Part of a small language model's weights: vocabulary 32000, a variant of Muon for these matrices.
MLP neurons of a small language model. Each row is named by its layer, matrix (down: output weights) and neuron, and shows model dimensions 288-351. Each number is 200 + 30 x the weight over its row's rms, rounded and kept within 0 to 999.
Before each neuron's rows, "fires before" lists the tokens most often just after its 100 highest values on Wikipedia text that the model never trained on.

fires before: "\n", "---|---|---|---|"
L3.down802,204,212,226,206,231,189,223,182,197,189,232,183,164,150,172,195,196,205,225,258,163,197,170,172,188,247,167,198,269,262,171,176,203,254,233,181,232,175,194,173,188,181,187,170,212,178,179,201,167,203,162,204,225,192,206,181,198,212,154,223,185,200,230,225

fires before: "\n", " 0", " |", " 1", " 3"
L3.down676,152,231,226,190,173,187,243,204,179,180,196,179,146,153,183,153,162,196,221,249,147,220,202,251,212,184,173,184,227,188,139,198,199,178,206,183,216,221,216,231,175,171,171,232,220,202,222,194,175,192,220,215,138,169,219,184,145,162,194,203,241,217,243,187

fires before: "\n", " ", " J"
L3.down530,218,181,296,206,234,182,241,236,162,206,234,147,222,182,208,181,169,196,265,270,164,220,140,186,196,203,177,179,226,272,210,190,237,187,156,218,263,196,217,182,209,142,228,222,200,217,213,129,111,253,186,228,171,224,198,176,200,200,164,212,221,249,189,248

fires before: " |", "|", "\n", "|---|---|---|"
L3.down344,230,209,191,177,214,223,189,224,184,138,167,211,260,192,259,199,185,239,254,254,186,222,198,164,190,206,213,207,184,210,240,185,213,214,144,197,227,237,234,210,203,227,240,210,220,214,169,239,146,218,192,180,219,193,221,149,187,244,225,181,214,232,190,181

fires before: " |", "\n", " "
L3.down643,204,243,208,157,139,190,224,145,208,173,209,231,160,235,202,153,174,179,173,211,144,230,212,203,197,209,223,120,207,220,153,211,226,233,222,195,189,197,237,180,195,182,153,218,185,193,174,207,169,206,171,200,245,189,190,168,159,230,255,221,183,233,189,168

fires before: " |", " 0", "\n", ";"
L3.down905,225,204,176,184,198,221,133,211,192,167,265,197,206,209,175,259,228,185,174,188,155,196,228,237,173,174,215,138,205,176,235,166,194,189,177,187,163,206,205,219,204,225,164,201,251,242,261,151,181,173,188,180,192,208,147,153,212,205,217,200,211,197,173,168

fires before: "-", "\n", "|", "\""
L3.down745,217,201,193,170,209,183,152,236,144,231,197,213,222,195,216,171,220,221,182,161,227,199,228,236,179,169,215,158,172,138,209,170,147,247,168,187,177,230,219,176,186,242,191,168,193,159,181,199,192,181,153,207,187,216,230,134,227,217,216,187,245,228,207,125

fires before: "\n", " 0", " 2", ",", " J"
L3.down1499,249,194,192,208,156,155,196,186,215,220,212,227,203,169,231,169,179,248,299,187,216,236,192,201,239,217,220,177,182,219,182,199,193,228,203,202,212,219,186,134,270,204,244,268,216,223,227,151,139,208,203,221,174,165,208,244,219,160,203,178,226,181,186,269

fires before: " |", " 1", ":", " Independent"
L3.down453,168,196,173,196,240,238,193,238,174,196,186,190,271,215,169,241,163,206,182,211,280,229,203,203,237,144,204,230,229,238,218,147,182,141,198,221,157,212,215,171,217,179,219,244,164,189,172,189,201,189,200,171,192,246,223,231,165,193,209,183,214,207,234,176

fires before: "\n", " \"", " –", " The", "-"
L3.down105,175,241,221,160,185,153,204,176,207,194,172,208,190,172,183,236,241,201,177,144,223,158,248,252,181,197,195,207,187,234,184,193,181,217,231,167,216,173,198,187,209,202,197,214,175,180,204,206,221,189,190,194,239,207,237,196,188,182,199,197,211,197,200,137

fires before: " |", " 0;", " 1;", "|", " 0"
L3.down1629,211,240,248,137,169,181,199,207,220,182,258,174,169,190,205,164,189,244,224,221,173,189,187,159,199,196,222,255,211,209,191,137,179,213,231,176,169,208,219,203,166,135,176,249,173,177,182,223,199,173,258,202,205,209,122,183,215,270,144,249,200,172,220,174

fires before: "\n", " ", " 0"
L3.down1159,198,198,222,234,285,197,222,216,225,177,227,171,183,107,238,158,164,216,264,216,220,181,199,192,208,162,160,207,212,224,183,202,177,113,249,205,193,224,199,183,176,202,202,227,253,211,204,187,186,239,236,212,179,208,242,181,204,164,235,179,240,238,218,222

fires before: "\n", ",", "=="
L3.down1443,214,226,196,216,280,206,165,221,215,240,234,187,200,147,228,186,179,189,216,222,218,240,160,155,162,165,203,168,144,247,181,205,224,181,197,180,197,215,267,199,176,194,204,193,190,239,210,243,148,226,186,199,254,211,222,234,176,219,227,209,176,214,230,180

fires before: " |", " (", "\n", ":"
L3.down747,200,212,268,197,210,200,187,198,166,208,178,205,191,151,211,210,202,202,222,178,189,225,255,173,247,175,214,199,247,161,235,176,167,241,204,200,193,215,196,251,182,170,148,218,241,223,200,218,193,170,196,218,173,198,163,241,195,172,171,187,229,142,170,249

fires before: " |", " 24", " 22", " First", " 8"
L3.down1788,171,183,214,201,231,189,199,225,223,233,169,215,216,216,260,197,174,225,254,211,152,242,182,249,222,184,200,232,261,191,168,241,234,168,178,178,186,192,211,170,202,129,203,203,182,175,197,170,203,187,213,185,193,209,165,226,180,164,187,236,181,214,231,259

fires before: " |", ")"
L3.down849,161,207,184,177,194,214,177,246,227,233,242,189,164,179,215,228,153,216,224,237,257,192,167,191,207,219,210,237,216,199,151,164,172,207,221,198,210,211,149,160,174,202,200,221,176,177,180,183,200,168,185,176,187,200,185,171,185,183,159,258,162,231,173,180

fires before: "\n", " "
L3.down255,195,208,252,158,206,164,246,178,203,164,216,164,220,241,252,191,156,215,191,207,161,236,194,174,197,228,154,208,195,194,170,214,234,239,198,179,203,225,229,182,199,232,239,246,206,237,216,165,186,210,225,228,200,224,216,168,160,193,211,224,228,188,191,167

fires before: "\n", " ", " -", " 1", " 6"
L3.down750,189,179,199,143,205,207,225,223,192,183,235,164,203,213,202,223,196,208,171,217,157,191,217,225,246,163,200,211,188,236,211,206,192,281,211,183,220,138,199,215,232,226,166,217,107,180,202,240,186,183,139,209,199,170,152,174,229,220,189,190,217,250,192,215

fires before: "\n", " been"
L3.down1769,207,197,186,178,215,180,192,220,195,196,252,184,215,202,202,197,201,188,261,232,231,197,191,188,182,206,174,226,180,244,222,240,233,186,198,217,222,243,134,144,179,272,191,218,234,230,198,220,184,191,172,219,209,185,190,215,146,198,246,196,244,227,232,158

fires before: "\n", " |", "---|---|---|---|", "==", " of"
L3.down722,219,225,224,192,224,226,187,161,176,173,213,218,191,206,163,231,174,192,161,180,161,210,194,175,224,162,199,185,193,183,188,215,237,237,199,234,195,223,200,233,236,244,189,219,212,189,209,182,185,221,137,262,177,146,96,199,189,220,225,260,166,226,222,172

fires before: " |", " Label"
L3.down1348,222,205,202,209,183,267,220,207,172,252,222,213,231,215,217,199,202,152,169,190,184,222,201,190,229,157,246,193,213,210,237,218,169,215,158,201,218,267,234,228,149,218,229,148,164,209,198,170,189,242,175,180,190,162,208,158,189,206,210,157,184,176,215,147

fires before: "\n", "American", "ing", "ed"
L3.down21,151,210,129,186,264,249,204,221,178,205,248,225,173,231,180,185,244,222,174,187,194,175,239,210,174,251,200,225,210,219,243,206,196,154,147,134,197,192,216,189,213,227,165,186,152,168,239,179,250,195,241,218,170,149,156,208,171,233,189,179,178,201,220,164

fires before: "|", "\n", " ", " |"
L3.down186,185,199,232,233,213,191,242,235,222,253,208,216,198,253,219,181,164,206,281,252,190,172,201,177,222,207,191,195,202,248,198,220,208,207,157,186,241,205,182,171,195,215,199,232,171,172,162,183,252,168,155,130,177,228,252,184,150,169,144,225,214,207,188,168

fires before: "\n", " ", " |"
L3.down713,200,181,188,163,128,218,256,218,208,163,145,207,208,166,189,187,168,177,215,155,207,245,208,152,236,180,172,201,224,252,234,182,181,165,201,195,231,183,206,189,187,214,237,248,114,213,184,156,219,218,214,202,197,171,253,187,215,257,191,220,165,215,232,118

fires before: " |", " =", " 2", "\n"
L3.down1036,166,204,228,200,205,173,215,188,197,171,200,245,231,229,205,185,180,144,225,224,176,171,253,237,168,175,239,195,227,140,251,188,189,216,207,205,247,216,191,129,197,160,225,198,221,182,204,187,181,177,197,174,247,217,233,162,220,180,236,191,202,131,177,131

fires before: " |", ")", "m"
L3.down895,218,235,207,184,177,205,204,216,241,219,178,131,203,232,217,216,175,227,199,228,137,166,210,177,193,241,180,171,187,263,155,245,198,190,159,193,235,200,227,184,170,174,275,219,157,209,222,168,187,250,227,168,195,202,213,143,163,279,194,265,215,165,192,196

fires before: " the", " its", " which", " his", " them"
L3.down166,167,222,263,220,203,229,223,230,234,204,161,250,241,152,155,238,193,219,173,201,220,199,193,198,169,229,212,222,250,180,209,168,193,235,150,225,141,176,178,221,238,169,203,198,163,205,211,191,216,200,202,212,203,125,216,215,185,177,190,162,173,203,197,199

fires before: "\n", " 0", " ", " |"
L3.down784,223,233,220,142,222,179,183,220,181,208,235,191,243,246,215,213,175,234,166,223,182,239,199,198,214,196,181,201,184,202,176,214,178,177,249,207,217,193,224,228,225,216,193,206,156,177,167,170,175,233,185,217,234,208,224,178,212,215,215,215,180,224,179,215

fires before: " |", "\n", ")", ","
L3.down434,205,197,235,205,186,222,196,198,165,234,220,199,213,199,142,205,188,221,187,179,156,207,241,203,234,232,278,157,158,159,207,168,212,201,264,202,191,231,178,192,200,226,163,143,172,225,164,181,238,245,154,211,200,195,167,223,174,250,176,213,217,165,147,166

fires before: ":", ")", " |", " in", " kg", "×"
L3.down285,203,177,167,207,238,163,189,242,198,194,184,193,178,174,192,198,156,216,168,186,197,198,198,220,248,188,198,216,200,170,234,213,200,206,193,205,144,212,237,188,180,219,160,166,260,244,193,204,191,186,238,177,228,223,223,183,200,184,184,153,241,224,197,248

fires before: "\n", " 0", ")", " "
L3.down1776,226,203,262,197,244,150,203,190,230,184,182,230,148,204,197,178,212,218,219,226,177,158,200,197,242,238,147,194,178,237,213,219,165,183,202,145,204,222,218,140,161,217,206,206,186,206,192,166,164,218,220,198,193,226,215,179,213,197,207,245,265,245,188,193

fires before: "\n", "---|---|---|---|", " 0", "\""
L3.down1221,246,217,175,182,177,219,195,208,220,194,216,263,201,223,205,195,234,221,239,205,232,192,212,185,243,220,221,243,227,204,164,224,197,175,154,120,233,227,228,166,181,165,163,194,219,160,224,184,205,216,164,202,197,166,198,143,210,203,159,118,212,199,254,197

fires before: " |", " ", "==", "===", "\n"
L3.down1791,229,218,215,153,240,174,169,162,223,173,167,189,218,229,202,192,173,171,248,199,161,210,253,195,217,179,217,218,211,244,148,201,208,177,166,215,242,179,179,187,177,203,144,167,206,261,197,141,242,223,204,175,208,205,173,222,208,218,247,177,203,183,179,175

fires before: " |", " January", " September", " February"
L3.down738,194,235,229,189,225,260,126,204,176,203,205,218,210,177,181,236,217,175,168,216,186,246,234,231,178,141,179,196,232,181,183,239,176,209,198,210,189,211,157,223,198,199,188,218,204,189,201,196,199,197,156,185,159,204,151,184,231,257,248,198,186,243,180,202

fires before: " |", "\n", ")"
L3.down418,228,193,185,227,264,270,182,207,150,237,268,203,167,282,204,213,164,202,199,188,142,226,159,191,216,273,197,146,230,197,230,208,184,189,137,263,147,227,154,168,153,261,252,188,214,133,185,209,210,200,181,221,168,190,206,235,187,213,223,225,163,223,227,184

fires before: "\n", " in"
L3.down1232,165,240,226,211,262,183,170,195,161,244,207,222,208,187,240,125,214,166,232,207,163,221,156,215,184,214,223,161,198,211,201,189,203,180,181,182,227,263,192,147,216,238,251,204,265,195,178,276,213,163,217,181,238,172,209,159,159,201,133,161,202,200,252,228

fires before: " |", "\n", " Best", " ", " the"
L3.down499,215,188,223,97,200,184,233,151,176,187,218,212,204,250,218,170,171,205,221,172,177,239,191,185,219,136,197,184,228,173,224,133,212,169,230,237,173,172,270,231,194,200,170,182,203,177,170,208,201,185,227,216,195,171,198,197,204,215,218,187,200,230,145,177

fires before: " |", "RA", "."
L3.down1421,197,193,214,223,242,202,189,157,215,207,198,201,162,206,203,160,193,193,198,185,177,209,208,260,252,179,174,193,233,216,216,240,223,156,132,203,146,232,161,182,199,182,167,182,210,215,173,221,150,248,135,152,157,215,201,216,175,220,236,182,197,262,180,229